config = dict(
    n_kv_head=11,
    d_mlp=1408,
    positions='rope',
    tie_embeddings=False,
    warmup_steps=597,
    schedule='wsd',
    decay_shape='linear',
    final_lr_fraction=0.05,
    batch_tokens=131072,
    seq_len=768,
    dataset='wikipedia_en',
)
MLP neurons of a small language model. Each row is named by its layer, matrix (up: input weights) and neuron, and shows model dimensions 384-511. Each number is 500 + 40 x the weight over its row's rms, rounded and kept within 0 to 999. Numbers have three digits each.
Before each neuron's rows, "fires in" lists the words (lower case) most often at its 100 highest values on Wikipedia text that the model never trained on.

fires in: "s", "it", "cíosóig", "township", "river"
L3.up531:495456568543509467490474442416533539543492397520434460517559540484445494555518424520515474505533479488518460472561533514465512545508471469361456475456507465472512483492515540471487453508471486487502492489503514466459466447531494481517536514490454460577541564436418505495498567515497488554450433568504467517479525426503480515524601525472545524485451492464533535437534511426449545536538

fires in: "state", "s", "local", "country", "national"
L3.up29:520574537486476484492535489462474575430462529427555570557524446441490459437466550526479465490539455536507516466480518502483506547443429470465466545519510537531462426550479458491439513538498513480424568560574538494494531480455535456519439460474542549476517516492452477452535452452542488536498440490482492482506527471462466464371543568441468455460547558499546582502514474589461481487556

fires in: "high", "higher", "upper", "lower", "low", "highest"
L2.up321:455587519450489519495528497461538480508525478464525487484528571468452427531423568504450462490579474497591520501531527547400511496481446490498499539457479447472520492506530447560521506560577479487490519487538464436553551468526556484517444527452506498499470470505442533515518456377492482461468511479547529538464461484542495477440618533494474454391468476395527504473558486501582482556454

fires in: "one", "of", "if", "each", "when", "individual"
L3.up666:516498508469444461456564470545479510507509435476549433464480461472526530489424463511540533441443401504564416547537549429452467551456506484481490461482479516551503440516489511480430466501495598511421428467555554539512441477495497457512461583511498409435491536522536496557469521473459463532473497551518464469454548626511476529514502511511482533484472496514423477474554475522455476476471

fires in: "division", "classification", "coelinae", "type", "serie", "region"
L2.up424:495453477535445518557515570475489473493459500456510487517591498477545475536489425451502484489526426499494515458500573485459517512476462514434459491449525470483498459495512495391481516549619475518457536478541523491518504500487571470537428600446479535486501574508497480496469540561549484482493565441510530536518494535553518521496521448560560525490509560470482540483519451495513531526503

fires in: "state", "university", "states", "county", "parish", "s"
L3.up185:478526488543484487517439497536499522527518532484515457513445525417492554459500539525480451527497537470513479478478466497480509417483550530499412469554461501493460454562436488460530525445522521510533512489528510429547479548428530516460394503470499499548485503492484419433455465522497452494547453464508553499505506504502489463508494481494475461527471539540452546452562502461452453461533

fires in: "which", "also", "per", "acuminatum", "the", "such"
L3.up1380:511461522440490501485550518549444432516456556452512440528541530461575490473492495541500557598600531547525515551564461457519539556488468508503445492508531446470504516505418449445515502499476541506480473532454496483487451567438488530471438585491501493514491530521472566528524534525516524497506509483562523583540516514500440532519453472491505483477479510455511574505459494560427589484529

fires in: "september", "april", "june", "august", "york", "second"
L2.up258:531498467455505566509519523479533458511553459420499494489559576490450579474568429485517535520475480538538474489503526526574518436423484476489482504392517462534473444383519486476536538529452532497500570586502474447535541502424531514473432441468475499537460497557484486519559503503533431532540522509498446471464498535602544610536487468475504473478523480396492495551555530536462565455528

fires in: "2020", "2021", "2024", "2022", "2023", "2025"
L2.up1193:461452555516484510513547490505555501479531564444573505515482485609492495534525505429449539517439471428565547536503516480553490524466537502475505489509491456550527512525478471464432577560472482473502459434498476442572479469454531491478493546527571492574540556469522481609479481555528555517549482422572473466442454537609492447482549494502509473476521481493552508500547529530561483502517

fires in: "2020", "2021", "2025", "2022", "2024", "2023"
L2.up922:511519507513497464508503523426512498480530487515488444536549513525502441502521465463442497535486460510474513532510524482515565538464510482477514485486474433526472464533502488455446565477473553485454459467538479518495479471488540517478485481576468445442426539532537471433566505523512458459440457487532457606490504490523557593485536559452502457517466521488494577459474506433469549517516

fires in: "in", "to", "first", "win", "spl", "helped"
L2.up67:487470502495505500516452484421487469474447576432462482497425537559514500477488534532520469493557433484483456598518575506498532513493550505472502489485502522496544446519463486492502523491476502502397447521456490509521481483431524510511509444500472507519525531562457509523486518480556468523535495550481532446611456467488493543483586455518498515464554535551509578517416499509456523556536

fires in: "time", "addition", "which", "career", "turn", "place"
L3.up24:506453489525515483555550553523478439510465496466406513477495504519449497504447474506560502552465478468513565527543505483442544508495477394485476510526488483503504494506505530513471485487558566428509475496542569477445501518517483431498520492438526512509495459522558496464497476459582444490509409495490491471478475497585437494526480555485600432548543502552548497518532417576580486550457